From a checkpoint of a small transformer trained on Wikipedia.
Size: 14 layers, 4 heads of 64, MLP 1024 GELU, vocabulary 512.
Architecture: RMSNorm after each block, rotary positions, no biases in attention or MLP, untied embeddings, normalized queries and keys, capped logits.
MLP neurons of a small language model. Each row is named by its layer, matrix (up: input weights) and neuron, and shows model dimensions 80-207. Each number is 128 + 32 x the weight over its row's rms, rounded and kept within 0 to 255.
After each neuron's rows, "fires after" lists the tokens most often just before its 100 highest values on Wikipedia text that the model never trained on.

L3.up1008 [149 137  61 146 124 121 180 138 144  86 209 163 108 182 131 122 141  61 151  77 144  87 130 187  24 132  99 117 129 136 136  95 106 149 102 168 128 156  82 114 124 105 216 136 151 125  93 101 173  91 112 159 148 175  97  98 136  82 115 164 110 126 139 120 154 118 131 132 111 135 164 182 128 164  99 152 133 111 201 134  61 134 153  98 115 102 135 173 195 164 134 132 100 124 110 142 109 124  76 170 150 119 157  95 175 158  75 132  94 134 146 129 154 133 185 200 174 106 132 101 111 157 118 129 109 122 113 151]
fires after: "| ", "(", "\n", "|---|---", "- ", "In "

L3.up906 [ 91 163  55  72  91 100 194 148 119  73  94 136 157 110  29  93 168 104 150 132  92 117 116 172 171 175 171 117  96  66 115 155  27 187 139 118  90 157 139 127 122 141 126 176 120 104  93  92 169 149  91 121  77  92 115 120 112 100 100 130 110 114 143 161 131 126 178 135 134 113  86 160  75 122 123 179  96 133 137 168  80 149 177 113 122 124  41 147  93 152 144 111 159 165 147 149  92 100 111 118  60 131 106  99 166 132 167 139 140  84 102 144 127 130 123 153  97 108  46 134 120 112 109 135 119 199 164 138]
fires after: "a", "|---|---", "an", "u", "e", "\n"

L3.up197 [ 85  63 120  92 116 130 172 150  67 137 130 104 151 148 138 117 140 147 161 127 119 134 126 123 118 158 107  88  77 103 143 129  69 112 136 170  87 115 131 157 115 123 213 104 145 150 140  75 103 123 131 140 159 109  90  60 152 124 131 134  93 136 136 104 134 125 180 126 109 119 127 225 129 128 126  90 127  93 130 177  98  82 154  37 134 155 128 131 180  78 122 104 133 178 136 108 167 138 122 110 178 109  54 136 127 148 144 140 170 157 158 164 166 110 198 128 118  68 202 156 135  98 153 151  76  73  80 150]
fires after: "| ", "\n", "|---|---", "19"

L3.up639 [ 80 175  92 109  33 109 106 133  98 110 135 151 125 105  75 108 174 114  94 101 101 107 152  95 124 162 122  53 139  94 100  78  72 118 105 163 164 154 118 111  68 111 133 109 155 147 124  78  72  94 115 133 160 119 110 106 163  96 157  72 117 118 156 100  96 137 140 134 131 188 108 147 150 145 135  80 129 103 143 145  96 115 131  59 114 109  74 161 200  58 153 127 120 143 155 111 175 132 146 125 164 113 102 133 141 142  88 149 126 162 169 118 175 120 164  91 212 135 138 142 109 139 145 133  98  99  68 132]
fires after: ":", "19", "| ", ".", "A"

L3.up403 [143 159  71 107 117 122 216 124 127 128 140 117 154 159 119 136 170 134 109  96 163  96 106 134 131  99  79 118 119 104 170 136  65 138  96 182 157 155 124 156 168 149 157 141 168 103 120 128 101  95 110 147 167 138  93  68 149 128 131 136 103 132 119 110 111 190 133  87 117 136 144 157  98 167 101  94 102 135 190 173  49 132 143 141 109 123 101 112 172 130 104 112 140 141 112  65 127 124 151 116 144 131 101 126 178 145  93 122 107  81 172 106 181 102 158 225 108  91 236 149 115 104 170  97 136 127 143 144]
fires after: "\n", "|---|---", "e", "a", "H"

L3.up495 [155 110 125 133 146 109 219 103 105  83 192 151 124 150 130 163 113 127 121 128 127 109  89 146 140 153  96 176 109 161 162 103 124  89  68 158 164 143 136  95 114 136 121 113 113 136  71 174 101  70 120 119 112 113 133  78 132 130  69 154  77 121 129 133 153 137 141 105  89 144 146 137 140 114 125  77 155 106 146 139  35 137 123 124 134 129 152 149 131 148 150 134  84  94 134 149 191  60 148 186 173 124 187  86 166  95  61 115 142 108 111  95 108 141 146 188  89 102 146 105  77 156 166 150 101 123 161 115]
fires after: "|---|---", "\n", "6", "4", "7"

L6.up972 [125 136 104  99 100  89  85 175 163 105  53  99 141 133 183  97 157 119 138  95 103 135 106 105 140 174 133  67 103  17 118 134 131 173 139 158 140 131 134 127 138 114 164 183 142  69 149 122 165  97 134 167 120  97 126 147 148 120  91 119  66 152  66 149 138 125 174  94 149 171  76 127  75 170  98 149 115  51 111 144  91  81 192  82  86 127 102 162 155 147  92  73 157 144 120 122 124 107 128 117  52 142  72 101 158 112 128 155 136 171 152 107 143  76 123  93  93 109  72 128 106 159  98 141 121 160 123 176]
fires after: "|---|---", "\n", ", ", "1"

L6.up87 [101  95 140 114 103 138 126 148  94 100 168 111 131 149  36 178 178 122 135 132 111  75  77 106 153 178 147  95 128 161  57 145 145 112  88 184 128 129  83 133  95 144 139 106 127 121 181  82 129  75 136 168 135 117  98  78 168  63 134 118 158 162 189  95  71 138 134 161 119 108 132 164  60 204 163 108 117 114 111 151 148 135 161 111 104 124 139 145 138 119 111 119 142 163 133 105 126 104 134  97 194 119 135 112 196 129 133 190 134  90 201 131  61 117 202 183 131 142 149  76 112 139 180 127 116  90  51 155]
fires after: "p", "| ", "19", "ti"

L5.up434 [ 95 115 110  32 126 109 118 140  84 167 109 125  91 138 106 164 144  71 115 126 165  49 186 147 136 163 118  96 174 134  88 130 137  88 172 157 124 111  64 179  90 116 140 109 163 152  99  57 107 112 156 174 165 163 111 147 120 104 116 104 123 113 126 138 143 163 102 118 108  90 136 132 118 200 129 126  99  53 176 135  56 154 190  77  92 130 147  99 155 103 118  96  51 207 123 142 146 147 149 163 188 121 161 116 176 118 117 107 149 122 132 124 127 120 160 163 144 116 206 103 147 215 127 137 102 138 167 146]
fires after: "19", "S", "s", "p", "le", "es"

L6.up625 [172 161 120  89 149  99  63 109  99 151 112 115 141 166 140  70 161 142 188  64  85 151 109 147 101 181 161 111 118  61  93 144  76 157  83  89  70  94 136 147 153 113 170 138 112 197 131 102 171 123 134 128 145 120 140 166 123 161 151  83  91 119 153 176 174 119  76  79 147 152 162 147  85 113 126 149  63  92 105 112  90 165 177 134 148  93 165 124  96 140 102  79 167 130 104 156 138 118  87 128  97 104 139 111 143 145 139 129 152 168 134  72 164 120 170 125 135 128 133 161 129 115 125 153 142 129  64 158]
fires after: "|---|---", "cl", "Un", "\n", "ers"